python train.py --n_layer=16 --d_model=192 --n_head=3 --n_kv_head=1 --head_dim=64 --d_mlp=768 --vocab_size=583 --activation="gelu" --norm="layernorm" --norm_place="pre" --norm_eps=1e-05 --positions="learned" --qk_norm=true --attn_scale=0.125 --bias="none" --tie_embeddings=false --parallel_block=false --init="trunc" --init_std_qkv=0.0361 --init_std_o=0.0361 --init_std_up=0.0361 --init_std_down=0.0361 --optimizer="muon_variant" --lr=0.00531 --beta1=0.93 --weight_decay=0.03 --lr_head=0.00555 --warmup_steps=69 --schedule="wsd" --decay_fraction=0.748 --decay_shape="linear" --final_lr_fraction=0.0 --batch_tokens=16384 --seq_len=512 --doc_mask=true --train_tokens=228500000 --steps=13947 --dataset="wikipedia_en"
MLP neurons of a small language model. Each row is named by its layer, matrix (down: output weights) and neuron, and shows model dimensions 48-175. Each number is 128 + 24 x the weight over its row's rms, rounded and kept within 0 to 255. Numbers have three digits each.
After each neuron's rows, "fires before" lists the tokens most often just after its 100 highest values on Wikipedia text that the model never trained on. A number after a token or word is its count.

L6.down214:150141139112163113137149134161161177136109131116080135122173123195114158110126111099137125118119142130159135148102146146134125101112146105113122106099100083096060136128168096150108123060100179137128142147141126153110145120143121148097122118131147132102114094123109098133141143137147133129092076097131088141125106135101122136116120136151110108096159095114124163098148057160092128139149
fires before: "ay" 19, "c" 19, "f" 12, "ing" 7, "h" 6

L6.down223:114113110137139159091193152117122095175128138160111123128114118118101125144098147084115142148141113136143104124118164098114117136154148070143098143106150098153119151151161132114155127140122127156121114123140114112088128157112132115092133137133132106143128102147152129137131183112139132128109117118150136144164128128130144107118128113105104139098124145111132096117146195132120128126064
fires before: "es" 21, "\n" 17, "ed" 12, "The" 4

L12.down417:152099084136153150093145152121120092102146105156106131146086125128076123123109146125121099151118081146133137119125162136136169132135116129122103118127111113120091169103080169153115111136082136120127141125168133152164101136110143117119131122118158125155143135124137099183114081153140157116110129119131105135150127159103160109183115129115123103162115063121157170132070130144114143115129
fires before: "|" 65, "-" 10, "\n" 6

L9.down652:131128194114141147134132177152102118135122114152128112153167151066104116156112166141136131088121129111092152087122121123053135090131130161094161190124093113128130127146098111089133123141136135155135089116112133140137140153106123123125118140154118100152116128123120131127131098134092104101140139116124157100117133103149171141125105127135123139077140138107105103115090148178132119148140
fires before: "s" 21, "e" 11, "ter" 9, "le" 6, "p" 4

L5.down489:117103126117146121127100114105132134158106150088137148115094111112135132139083146143128145093099170121134140082157098117168106141195112131091128115056128127189100119163120106130115116115140089138089121097123169121102137085159124081145127152109125107094136116134129139163099168105134154167148124096162133125144137109146159144142096116132149106142104148116104126127109139166135163092115
fires before: "n" 19, "re" 16, "o" 13, "er" 7, "c" 7, "ure" 5

L13.down105:133100123101110112096105148116128110103136166164102119146116085144101128145150135140115115133086174160117103111120106158137111139118161070134079119175116142141151108140138103143181088111145111122144128095110172133137146132122142070122115103155123107097117133161082119135160161156143101083161140129162131159117133121124127117126101121160132108125126128166105183121112140127121096123071
fires before: "ed" 27, "is" 19, "ing" 8, "s" 8

L8.down363:119130141122146086158101129096089094131124102120150123121125172142124151142122070120123126107120174153119113129077117147172118109092121091104130157139117150099106146135194143138140118147134132125141106127082118145127135179131117118125136150132121147103134137132097153133216125131103150066169173103107139131096096142132115152125137135141128159148126143149180129080137109134126091143109
fires before: "m" 40, "ed" 11, "e" 6, "ing" 6, "ment" 5

L12.down313:123143108144111159137170146098111128144096069150133127124147115080115106148117109151142145136139164131147121159109102131126136115149102149109122096129154143142097130129136156120119118102114043103120129142130106113130163135136157115159113101154193155107138128160107131157111135131125132095123154125124119101124140108172128142120119132157149113111141111131126151160116178094164128122183
fires before: "e" 54, "ing" 12, "ed" 5, "es" 4

L5.down681:179104102123169148140109165093093128153175137068111139121144160133117070147129117110138133116114081128097132159121174100114114128110141142131135143141127143128131088104144146136152119128159140148145132116124133148131098144100183138106148127118071131128129147106140108073127127140137118112142114143136091158139151162168175104129161125168126107074128118133150122127177168154124088121099
fires before: "w" 18, "y" 15, "ies" 11, "ition" 7, "ord" 6, "im" 5

L11.down641:124085148107106145116138134107158165151163110130159149085107137114123128075122104109111089086154151116143119122136130143133125140146157140127093116157145135114134159112204122101135189161120104155156126150120132125076112091123127131146105118109142112097120141130121086116132109141109126134142085157164093159121092137116173104062135148107123116148134105138149160155077133128103097089154
fires before: "ent" 18, "is" 9, "ct" 8, "f" 8, " D" 5, "an" 5

L11.down8:136122108069155147154138151119110106138121094126141151134111112123165149147156154113160126124157135133137108090109087163151087156130132124109084129136138117143157122133057110135167117116083113151128161181126103111162112102111134149106141157152106104098120128109155117086122150118082110123131106139134143182119164135098140127097127148120118115148143146147169102145122175103104064099135
fires before: "n" 33, "p" 18, "ough" 11, "b" 6, "an" 4, "m" 4

L5.down130:154091128140127181167143104159147119145101094125137101121101114090099148115138137118146141131113119106125152123122157074146091179117107122105114122104127108132155192108098134112135109122135140111138126150104052130087147164111132131152145130130093105133161119150119112113125137135167089147159147087118114124142141139166114099120114164103138157174134141120117097129105153118131168192112
fires before: "h" 23, "ue" 13, "p" 11, "s" 5, "ion" 4

L11.down344:140142097123143122150156141102114124126152113148144165139109107075105167153130178164090133105153089128137086118102112135134141109125097129135126152136122142160065122152127115145146151116109123145149125086136146157172086148102132152142102173096102178161123113118133142130126129086142099142149119145144116040119122120104098138138132097134133127093136145100147141114098167130165121144124
fires before: "e" 30, "ed" 15, "an" 12, "es" 5, "ing" 4, "ion" 4

L10.down308:173170080170165113166104107121143163133149137125099118115123103169167110130188144135085119152144137093144131076150080177152112119122119111113121116109122139143129178111139154148079084073116155160122111142121137138119157101111165117133131132092147135110135122152128135147136143101094129142150139134172141151104153096083139139102130131146114151102121129094125128115146125150146098112086
fires before: "d" 15, "ing" 10, "ear" 9, "le" 7, "am" 5, "f" 5

L4.down269:090137113186124116113130118139130119142109131133145107101134123184130151129132122162124157119166167124115082128131116117162150136157122106094142153151096161101090119127143119075110148123127141130167120090129120107106110164126149075126135160141120184152116125160121102090154115105112145116102144170119162136106123140136150120073142149107171159125151152095119100096136118167146125109087
fires before: "g" 16, "f" 12, "v" 11, "m" 9, "c" 9

L6.down40:099120134154106157157135120149109129155144110140105122137168125166102126134161140144089127111106153099102120148133115143146123166127128124133107116133107112138123097132129091140112129121128091120164140178140126135153109153177163137126140131075108145088102120072112098118129146120128193101090153128137116117105095145159077124146161165097146117143133166156102098105099130176153143104139
fires before: " of" 14, "v" 12, "at" 8, "f" 7, "b" 6, "ep" 4

L8.down326:082062109143141150170143120104107137099145084087151142104154083124170166127126192090118122106168128094146134148133157172136091119120165124090091115143073136125161121130135119109153129161128123126081121104122155152119091114151132114131123130120128102098129115089096130150126129119133118110178132104149131124141116147108150091145125129139115125155110117146143108090150154128161143155101
fires before: "e" 16, "ction" 13, "ge" 10, "id" 8, "ent" 6

L9.down268:145105109111139147111163136112120101131142168148107101175142134095111104141101148136169110167112123112122097116100137129134119114154121156114139107140139100134123135138139163133127136162129090065109103090136110083146148157109103121154074128138076125142113131128116151151108188138161128100145122139148140099130152128145119134128134114102118170152145149107159159114117145176162127119092
fires before: "\n" 36, "-" 8, "===" 6, "I" 6, "The" 6, "ed" 4

L13.down565:130103105142090100159097134135167125146136126116149127097175137161127136087083143093136140136156095109096118113121146119060121121156175125126141109163114106104120117131149114134117140103101138133141113140144179126145125103136135154078181152118153171144108166097128132103132149130117134131134110149130150112103126148096117144137098164184166129126119106084158167129131143151145118133169
fires before: "8" 17, "c" 8, "7" 7, "le" 7, "w" 6, "i" 6

L9.down62:134087129076142132136075112100143125113145160134130157128155133103130126121132134109128090160197155166153120113093100163106126156111092122147123080142131126098119173115088126096149122131128129134131154151134153129156140133139128134161097168133119115163144135116100092135151162129060099140137137118072135138131118066115114158155120107122098127145088140156139120069164144164108131147069
fires before: "ic" 25, "i" 13, "ent" 13, "id" 8, "en" 6, "e" 4

L9.down279:118124138146150143142099142144129099130111111157129145101173133107092115085115116192075144147109120151140138103111126155133133121085119133130143143100096162131102080107131125133143097103154146123120129106148170112095141106114158144175087161124122138149164115091164099154131105136144115113114125117116128138114167167142103104095150130133158168097116167092134136098121177122161075170122
fires before: "ing" 20, "m" 16, "ed" 11, "ment" 7, "ear" 5

L9.down346:093166123111129141134139110128153159131128110102095122129146123087133163143119116130146119112144129079126117114133163134157146170102122092109150111154121161131097086155196112129097117108124135151121139117095144166119100166166106114100129147109102078107111165118101154117150108136144128174118086142180151122111124127176101186129126130145135131123148099122120124120167145134114100165168
fires before: "ing" 24, "en" 17, "e" 13, "il" 7, "ent" 6, "ed" 6

L4.down365:159102150129123129142164107185119168123104118120113108136145152150148125159126125143120143130084144158132173146100130152124145100124169132171124118152101151107118128200137118142134086130134092105082114114111124142083098145072143144098116120129137136110128157158122157129127196101159136124168109080116112142103116111138121150117129107148089145160137137121134117155092116129133115168111
fires before: "s" 14, "ion" 12, "ed" 8, "2" 7, "es" 6, "l" 6

L8.down591:095138128100120119118148138079138171157118129139114152116094159145115122134129131135141154116103122122124162134143143156122092098136142129067131160114130095155146121137117121128132135086110143143114101122127118112143167122137115081108143083129136152127141096194147175151164144175096116106128162126141149145168133146130161107113160102113099157140152150067106131128129140117123104104113
fires before: "s" 15, "ed" 14, "ment" 13, "y" 6, "ing" 5, "ce" 4

L10.down513:156132145110179135120116139153113147138102151082147115102082112133115150122120125126147081179124121114111095075087110130164102125142133157118125109113106149173160105122098096135092135090139154146110131107164147109144168158113174137122160129150128126177150188145155117088101133100154149110136163122113118106137101114157135150113161142147098145131106151144137125067112112134068146109119
fires before: "t" 25, "c" 12, "th" 7, "ro" 7, "a" 4

L13.down474:138121122106126081133153117061159113117100110140112097132113132157146129143138127154180115123119115139145148077114178155118151144082146143170136112149109130132140102149166124120092094095126102153122138135100153136103105155126144071170133102078124098117135122185093144117106158121163103082162107122178125156142085126115155119134156135119128103212084132134103141108132090150146144141108
fires before: "ing" 28, "ion" 23, "ed" 15, "e" 13, "es" 5

L9.down269:123114135121108112141158125102142088125108130100170179172104148165160128127132144117170111171148088143146134142112121124132093094122165074115147119095118120121110125178117146113154131091133094151135156178095105150133146124113123138132070103117190099150124137131094143103140131124131147138140133163149146137137123099096148120124153148139169056110124110116099087146111159081117078123145
fires before: "ic" 28, "e" 10, " 3" 9, "ed" 7, " E" 4, "im" 4

L11.down748:079122128110134156141129133106123127095134123142112180108140162134143146143134116106139109135146150117124182159116133110148072125130167146135167141117119136099112116148106116106151130140082125161120139180102115121124146143132132148134128108160110123140126147135114129129145170131101105112123139109145130131122193191113094103097134146173142152153138109093108111145074110170134126113125
fires before: "d" 19, "ed" 17, "ment" 14, "ion" 10, "ing" 5, " f" 5

L9.down503:117112081170121114111126119134135164134136084116143147120112136180081133149123153135181114115114119105128119142161102108100123105162159093141133123096107108125134118126118147157129126116104198110161112154076073162107108108146117114157151129094155119133108142113076138156129117107148108100148112112114111069073100165108158092140115141115131130154141156137106088153139148180132097148163
fires before: "\n" 50

L12.down261:102098105099174126097176088148142132106126151108142115157156142133141101146156166208177137150108111091128143140112163115097100136129135163112130115129145107170112130105109096158138095097145151119083115152128139165141106134136111136120170118101113138122116127109112141153123133140164169109139151134149117166119121099088150087126123056095136142140171162103126061132098103123143139142107
fires before: "al" 28, "ation" 7, "en" 6, "it" 5, "at" 5, "id" 4

L11.down575:150126131158116153117117111119154170130129082153138103148100132080118135179129135155129147121162129108122114095168134111089127112135139145137128106115106152103161087128180091146128117108110082153169131133126091105134133112160118146107133119138165139114144209115060159136131094168106150127133117146120107141127120116142089136138117168148141144143117101104100137109121139118129109136163
fires before: "ed" 19, "am" 16, "ation" 8, "ess" 5, "ing" 5

L12.down183:143124134115115134136156134134130123121149087131131159120121162129121110116161161120139142102151121146175081162175128113137148114140088134132125111118106117129146138182103145074114124126111117141112196138121168142130139128146169102123113111106082122112140125121112123169119118126122140134109045134187149105135093184142110132141097110109089152124154119126142138140170088102091081142127
fires before: "6" 14, "5" 10, "0" 10, "9" 9, "7" 7

L13.down126:174133152149121131091158133106129119129168168144131124150137130125147181174122153133105139122091120108138089116085126168099145107139092130102094108129134128140109139119124145098122131106143133125144160109108162081058142196122175147149127113133106150117125112135151172125141133129108108121123141126108134110121139125159116142146122117108114123140074093135137121138093133144132076133161
fires before: "e" 16, "er" 13, "ing" 12, " of" 8, "or" 5, "ers" 5

L4.down541:155143104145116128107155097103129157165141135138141158122155143134095131171136121153078111119173111073160173150097102180131116137125129124139125115109107116099096088138116128155151104175104089081154160080167166144168118098103132130135121125105157151125145128119125123104132160129142088138119136145087098127136189096140143173156151129152128112127115088137140175143131130112128156129117
fires before: "e" 16, "us" 10, "an" 9, "ed" 8, " (" 7, "u" 6

L6.down412:093173114093142144114167119091142149112131141116133140129108151098155100118103103122088110107138116109098110122101099117116147119120154109141111165172139150123152155137144113124117111149083109140163156128114111151107187107111105124144107126141095154117119135102091130135155133139113100099144147127125101107158152130098113150086167141118146145128118144167109153083066146179144122148170
fires before: "e" 23, "en" 14, "ing" 6, "il" 4, "ad" 4

L13.down205:123165108141150108105125095128140131115124094126120108119097135180107161129168143167150139098128128129108161104095114124183182155132158173150143113169153118102136109122141115137135109092156144159149104139134106129098155137107137080102093157121128100115130151125111112087156139148196129141118130129165112152150117150112084128136123113131104141148151149110120144145092162141090099138114
fires before: "ed" 30, "ing" 25, "s" 8, "ers" 5, "ation" 4, "or" 4

L10.down681:126132142154108131153132117184095139151110129135167142124154104152114134151127106110124144095132127165143154119107121130158128151122138142091104162131080135101138102096110159073137121139083097136144150149161132125144170137112163101126171180142121137130145127186122129085144153159102135098143150111107094144065102132107154134108146166096153129121097124107143097175159110149119130099119
fires before: "l" 14, "le" 13, "port" 9, "m" 9, "t" 8, "c" 7

L11.down6:139148113146115167136156106160115139136146148093090052131135121162127156139152118073135150120040115115129134166106119139123070142113149144147166123106129114134117135147163161132121158115140131137135120111102164159135092146139163121080136134115088134139150154099094156103129122117141165117091148109140120158102157126137134124151123114121124103135104102130127126132129169104099147142127
fires before: "er" 26, " |" 25, "e" 14

L4.down188:130127126093123128144133109114113147130142125109149127162120146164149102143136123107156059123156142127135139087154142177155086134087128147126112097134081098135082124146156144151116135113128100090116116120116141114144161104127144173136156113114161075090139154124111144110132122080100149089152107128097168141152147155117122168147080165143107147166140106133154124123117134119149123090119
fires before: "m" 18, "an" 11, "ed" 10, "le" 9, "ar" 5

L11.down621:132096108099168142165155128171103141090113109104110141121160127133142137173138105136124140117128144137134157143140133126097106164099146136097069113126138124127113096132146106165123115138157084125128166096099140154143195137133139082165161099140051111126110131114107137118146144104130150131153123131184129170096155119114149125120121130127128123148134108127143113092112175078105115102106
fires before: "ard" 18, "o" 18, "n" 9, "an" 7, "b" 5

L4.down16:122141152114147112155128090146104102070090117138173087134127145113176121113091132104119140145126152147069141082149119169170117095118165153146106141111121121110094175158146099126143119164117119118145106178091102119097102097158123102158116129107127137122125136145138112115141150153113093129100131136121132165171118117189135144130114145101101147127119099061127117126121172152156127116144
fires before: "ing" 18, "ch" 10, "em" 10, "r" 8, "i" 6

L12.down269:107129139119190150169125117157142104123135125119174157070126127106151126132132126111121129100080126149137105124148151109151136144109141110099149101114161104131126148138155126137148161145110136141075090115164115108129106148111101084160112104140084104111113110146104157114095115165092086160099112131139123107123151115139129060096140149089144125097128118150163122112132192131141125113183
fires before: "e" 15, "ent" 12, "an" 12, "ing" 11

L9.down750:115087119127137138119134138135161113151207115130097131138112101154156093116141120159130126097137104158114128131136106114120154121149128122164151142167102117180102173136133165120141161136171117093119178096114114141140131112164091101110138151106107116150141130114170147199120117139097110131118156123146110137130122089088117116125130131157140082141118117097124111142074169129145123133131
fires before: "ue" 20, "es" 16, "u" 8, "an" 7, "un" 6, "ul" 6

L8.down339:098097096123076150156138119118111084088092124127136115132169120139125150130147143121106127136117147152129120133137180166144133119115156135120152124154125069082146129092149129114111107140171136136157107127112084146112123107127118139085070054152129105144123084133161145133159122122132107086135104135122106159126131104134143131123116140145146156140109135139102107139083182110136128117129
fires before: "ion" 14, "age" 9, "it" 9, "i" 9, "ch" 8, "ic" 8

L4.down225:135140115150160127119141098107104158122121140173152169171175119113108104141108174150125122130113147129108154133124111183126110139128149065117119090102095094134096122111148094111157128154118101110111088133149146085145117107114114097139108138105133139125125103147113121121110173135142140140097124137120133100133122138143165069136109137133140097145178165123082142146123143067153154164107
fires before: "\n" 39, "-" 27, " " 10, "i" 5

L9.down436:122127067174125128118099140117122137145157132099149134135128164142176130171145129147155116158168115101159113117097118113104143114090132138136181120106120119160121124128086147143090139139075122134139118168160134142127129115192134129110133132099128121133110130139152111116116158108139144075125129097112072124126118088119083177126097128126152123167093100127106127127112148136152097167131
fires before: "t" 14, "i" 12, "ar" 11, "p" 9, "age" 7

L10.down316:094096146157107131094139119141110183156139156169140129136148141081126145139158099125138143110148126128122143154145123107120126131120163119094143114130101142136098109101128175138135121108165142099122083105115130107097129151132114118124105115131139202153092106122099100170131127127148130147130104146091117151125151120168123093128185132102161071106120130156141131147119104090113131136171
fires before: "\n" 14, "ory" 13, "E" 9, "ation" 7, "or" 7

L4.down94:141107146145115157094131115183148103147117092123156118119129095120155150108107151109150114107152140111157128138115122152136102105100091139123165167129127103176168139115132047099109163120133118118100100151102140151114139116130173125097128127103131123158117154101104111127143123129081140126163131178110176157175134128109166179110142129163155147109100094137128131119129120165143084094095
fires before: "t" 15, "s" 14, "k" 12, "e" 7, "ro" 5, " b" 5

L12.down12:103160108158155146167080129144126122130098116148131130085145115148127141177113067115130147100168107160191099154109130117108130102139123144140153118132093089086109137138132155126154117139118111162147126155137175116111139109112148101072112129135138125171120168147136131130126133112122165108145097135130136120080164116162129149130120141150188115135137170114136167130108134124133111097114
fires before: "en" 14, "c" 11, "le" 9, "f" 7, "et" 7, "g" 5

L6.down717:106133188100118160156118123105128154109138118128125113121113095132146123148121102115151109125121110114139081163131169180122097102143114118141107116139090104096156121130125082105125117114141127105141163148156117136137140112146139104182121156178141121083136166083115120142148132127114118095177126131133095122160140093113127108134111125097166194110111103167163101138153094113124124090083
fires before: "ent" 15, "ub" 14, "id" 12, "er" 7, "ist" 5, "ir" 5

L5.down213:061136135150106116118136129149100106126158127100128183127140111158125086074127118137147126126111147127080142113101170091139124126111145102117102120116111137150130085116152103106184113111140121089124109157145114085110126126121128111170109119135127100099105157104127104142132112122143083126161134113140104114121139176130120075148144123118148119105150107132177149156149160151099087145160
fires before: "\n" 71

L5.down224:120162084141165124137123135150083128144154148130126190113088092127125128137148107099106131133098114123143166174111128148123114128110142140122114135166136119129138144100071105147185116117160142156138119126130132127139131112145098154180128072158110148105195116161125129139153138119136132061122137120140134138128135100105171125119118131087093118120185138150129147143109135115098145124119
fires before: "ue" 27, "ed" 12, "ent" 11, "u" 8, "l" 7

L8.down559:163131168169136152122187133152147148171122136096144114121143093184137116099125136113129144124139145130126083102105132088128088105108114145139093137074108103135104132163111094096152144131135125086151118147111126119096140133137073120108137087143117129086163134163128136128131134149162098163113149109160096147155117126153126175131128118203086146173139131101126120121168091121089105150115
fires before: "ue" 22, "h" 12, "is" 10, "ers" 5, "s" 5, "u" 4

L13.down357:090117111114126072124115123119087133155108150162114145128138149136105093130121122149181179137138129113112131099140153116154136134140095128139106110127126150102146088136116091099118135143154058131145134115150123117103093122162118172148160139164117128117152159147102110133127147125110116120144137108117127138151165144118131146138097117105086148128137112154133155141139145163134157124162
fires before: "ew" 16, "t" 11, "ous" 10, " to" 9, "b" 6, "n" 4

L9.down650:128077121128122118163139118136066169139179145152095146160113148096115146107177134134126137151123125106093100129110117108128145111088151154112138121152147136120110093146109084165136175103141130129091160130091143189156101084130118150101145085113135124115127097117120123101154176128125105124118139094153165123127137116151168106116102117098160115121133123109121129153086138124166125109109
fires before: "t" 16, "us" 10, "ent" 9, "ed" 9, "ut" 7, "un" 7

L11.down261:105161170109173148114127159134150146107144117129139102127121118141134082118158108133142135139121109161118141109105139135118120110118074103128140112170148109168119139132102078088138131080129155118150106154125130127134133116118161100137123128124094165138193187134107137114154120146109123134118134115138131108117102160148117122096129144145097121132085116126120103122149113100086171135069
fires before: "==" 27, "I" 15, "The" 8, "F" 5, "S" 5, "A" 5

L6.down359:111154092142141149129128164118130153138104130141164101097125158135156133097122179102145141171131126149108101120099115136090106114133082146133155115123104112170153134161127160133123172089151154129102112093136094117099125156104095108137099134173096119108188120132120144118105134170081130115147100156111162087129115124137137081154132149086112120146150107116132101148153122103121140153140
fires before: "\n" 38, "A" 5, "od" 5, "S" 4, "19" 4

L6.down319:134132099112159155131129126098147132136121119142134152095124146110156160117106118042127152130133098169127121125069136137115093096155118152120108097120125125122163174133158120124128118100175096124127069146132107144160145144129142154123087097134122136131130117127113144111127115111052155154141124143116130163136120178155152126105149143125119122127106108121184102128146139076145142111101
fires before: "t" 19, "m" 14, "s" 9, "d" 9, "v" 6, "ed" 6

L12.down20:091123126130110162107153084142122113133090123160129083121151092158131155115137152126136095123136100130176100142119133100148111131106129179058104119107125147115128122160088101105139102141083143151123138117099111137164129123138112148138158101090131180109153148151084170156122100124113102135128144139160144139149133103139165118148155139140108151107144133106134142136133111125131156153137
fires before: "ver" 12, "ther" 9, "ut" 8, "c" 8, "b" 8, "w" 7

L13.down433:131106136164151127147138104136130120172195084115134106105103093139152103158147107120152135105136145152167125110144129086109145147100082106149128141131147113145102151117153114094105152095137104129102152173097158155104123106129143135118123142103148088100120160105095142160104146176149172156157128113182120157095058122124119115144124166149102130113104116152137121127161143125112090091105
fires before: "%" 14, "al" 13, "es" 13, "an" 8, "p" 6

L6.down732:141135122141163107092138122132148117140157077086159147140131147108134202110072078176176088139098147155137101138125134135156103146154112133100137129063113101143136105144126111132150109110128145096135148131099155127137158124125149110147152143140131125119146073127128183128144173146140116126111140157128133141151124117151151122132122149119121139156139154121146140103149132136096085095098
fires before: "e" 22, "ial" 16, "an" 14, "ers" 8, "c" 7, "er" 5

L13.down436:131139094154091147150142116119148119170160129135157109101104115135142167147109119124197117116181100127134152110110138124156111106127132152080140140144173114153108142097132109121147116134139149094094157134139112137112151106116119106111144115103136149150173118106116143159143094162122116138087109111054119132165111121134148104135135097121155125131124147116095070111123147062121118138142
fires before: "|" 59, "|---|---" 26

L12.down507:148144131164171136164125122111092159143155115114119118120155115093136114121106095174100146114145115110112039165136132134152168140112091097119128110151104150107128151107112157129172140169122116167107078154122123122132113095111077116131156122121101133108113134124088125122105108099119132158134117118098114089123106150142119132172119149083109126164126120101094141105132161127151123111100
fires before: "\n" 29, " The" 9, "ing" 6, " A" 4, "e" 4, " In" 4

L10.down85:144157096150189120088182120040130133100136133182153115114134145146116134123161122136130130119099105140141161088130159094168117090129111111122081155119141113098121143170146138129079138128166161181145132106127135125142095126095117116154145128125128090114107153106110142140193160138129108085109135121121123123099164115103134137135110142149138144152122105155120134126126152140135096160107
fires before: "er" 27, "ment" 8, "ed" 6, "c" 6, "m" 5

L4.down628:115185110152116104102149124125155119129198149124106134085094149125123147128103131191103117162132138120106111089109137123133126117183133161176096102123133124141145136141122119108151140117096154169115126127113111130174109144153142122130169117150129099128115151139128139159087114133164123086108140136140095129101146101150135128148122129107147147095142153116148148156064120119175112168126
fires before: "an" 30, "o" 15, "r" 6, " the" 4

L4.down250:124109084138078144110110126118138150149114134121150176120104162110158104110103134132130144144148148086139134164129165095158143098104146129091121092118132115182120176113083140118084153136092133124156150144177122146106119113118147152151137129159125120120135132087094138164119138151139146110161099132153143074195180120111126130112138139110141136122121143142142107123155144105146092157132
fires before: "t" 28, "ar" 13, "ad" 11, "al" 5, " " 4

L13.down239:118126165112133136110143125101117137121092124127098150142151128158143101126107126159143109117115098119139140135142104109096070127144120150118110120084123133099150105130122140134128125127075157154076135167128142110154100132147140109091127133122106151103107179147144104132124095149131158121112127108115143152093151153125167116143101115123117149106117126091106108104184162140129150118137
fires before: "ation" 21, "at" 8, "ated" 8, "ce" 8, "y" 7, " a" 4

L10.down245:153148140096133139096155112128116157167094142116129136116149117128117181099101116120089156121140113117149114142110104133130139050152144158150144092092160200112123172163120088160145142118126130157120142133158120123117164114141137117095149113115114154183090139126155137142111118082144157079156119163118131123148125116138117144143128147124114163124112156134092112117145116116140143109138
fires before: "ul" 17, "t" 12, "a" 9, "ing" 5, "ic" 5, "le" 5

L9.down292:109106109056129173142198152123101103112126097140147194122140104110142135108136114152118161172179163163070134110114150110123115155128108090125125148119135082124139113138122159104108149099113112143111145142172107103165123127112180140133117156122143122169134098129122141122126141078127111120142090125142114111136115159121111095119127153134142145170131136102125133158116138121145124120111
fires before: "e" 15, "it" 14, "d" 9, "ers" 8, "es" 7, "ing" 7

L10.down57:138127138130126144105133134150163138120125130116114115134131153128162069163128114087154109128137150146122111128142098157093092148120116142134151154103143153137099181097167116145153171139115081133074100126132152161138141154159120101127095119082102129125129117139132120084159078135129120130103158138118112164112174088126114146196137161140105113157109131144099088147125134167158159140129
fires before: "ol" 21, "e" 9, "ational" 6, "et" 6, " l" 5, "er" 5

L6.down167:132129127102146152129120067120171106123134115138090111128134149134129137119112129100117136113121137153151132115162113092149156109136165133096118121135143135170125133118154147128111135060159121124131147158139153086107119138161113136125129174143116141152134124123156110153138136091087083118141144135122175089075101131185144082140114140135112165146159127099151101132101165114161133088124
fires before: "ue" 24, "g" 6, "p" 6, "v" 6, "c" 5, "u" 5

L6.down12:106122129144124130113142100109187151121192112106156101109136164122154151118115137121113109140086111167145140135111132118154107123159109131134148146165121098151140166131152125119129118130104111108137101139177120090140122139116161140178156118134139128093152098169115093140094085103108148105141145144133148170151128078126110130143158102110125123148093143122159164109114145144169151150069
fires before: "or" 18, "o" 13, "ust" 8, "r" 7, "ect" 6, "m" 6

L5.down87:106109127108167104161120111125094109135097144125164091179137113116104131147104124099160154145139115169120122134156139138104141144145131094112132111143113153137072160109166082133145133117114099165161127107185110125145113157135079200113108077099118106143110158085073121125104154148135157084127144130107111137127097130159142127130121124098126141176142156153134139137142145139130093108120
fires before: "k" 15, "ew" 13, "b" 10, "x" 9, "oc" 9

L6.down623:143114167145097096164127137146169130130071151176153061082122101130108129113125144129116110112104138092118122142109132146110137108146081111077101110096104160100125165123138095151121126125127083123109104130116126130164100098116159082139125156109132104107159154166146159120143135181110133149141173115135115109126139123173130112129097103152142146131109112095132136112107134173108132119141
fires before: " P" 14, "\n" 13, " G" 13, " " 12, " T" 11, " S" 9

L5.down568:131110159141167105176127169125116120134151123163148117100109062151111117156137154144162103121123149139099140129155130144134126122104139140143105090118112124129129115117097109142120144175123086100104141112154119131139137094091117092157128146104144122126107135152082125105141095184143152120106140107132100092157109121139152114151104122164123103143102104170123124130131152140087151132084
fires before: "-" 43, "|" 39, "\n" 15

L4.down462:121154099104158142161120134105121148139130180134145096147144141072115120115105147101113171106157129102143149150109110150132124160161139137094108088118154095103146109159126131096144141122132125126079138128100181152157148146135121144115129122126141184143128105116145134080137133087106121111142089118143105141151133096143153163199154121098129144138145180146107112114108152154098123104109
fires before: "ing" 45, "f" 15, "t" 12, "ch" 4

L10.down448:108131119145126138154124089101076116122155165131146143154153130137097120145127139126132081159115139126128182080124105148134148113082154121111135110137103108104116113161127119131132115121147128121125102141151127091125116179136125122114091134147111065084082187154105117119151115120156124125107125140143129127120142142124069161074126135118150149111140126113083105196133129180104090122153
fires before: "s" 13, "ard" 12, "ed" 12, "es" 6, "ing" 5, "s," 5

L10.down541:108131087136096144124137120123176105162129109142130129108137122128136163155146115134144153121147166157128128151135131181090176113178143118144131122157115114092131158133140119106121116089136140152151133143137140171128131153086131116130094126138169128113180125114111130121143118163145113157053101174077110140117104132143115116105057159096094110080147116146126101120121189122152129101122
fires before: "|---|---" 43, "od" 7, "p" 4, "he" 4

L11.down463:141131116097135128133202124118151085086153132143113144172144142120108102127156152116150133086105158189070131101107126125110143124112115155140116103158125139136139117128108107119137121133125174105135127134131127128106132180112165139149124100107123143124137154126094152147077108072137102102127156146140125137143117125095113142114081145140129062197132087104158143129102135149111114108143
fires before: "e" 20, "im" 13, "en" 9, "ing" 6, "ri" 5, "es" 5

L12.down27:091095105134112161109134113132122099108114112157129149133119131133160126154063138109138133138141126119085131072119105118117117168144105162143143140116178153150174135114131073114132118156083157147121132110128143142125140125131154095136099138113121116121183110118128125122128100145158106104178136131105143102149139142134161084163164183115152070104093150108138125148146133130161148166137
fires before: "\n" 42, "|" 20, "2" 5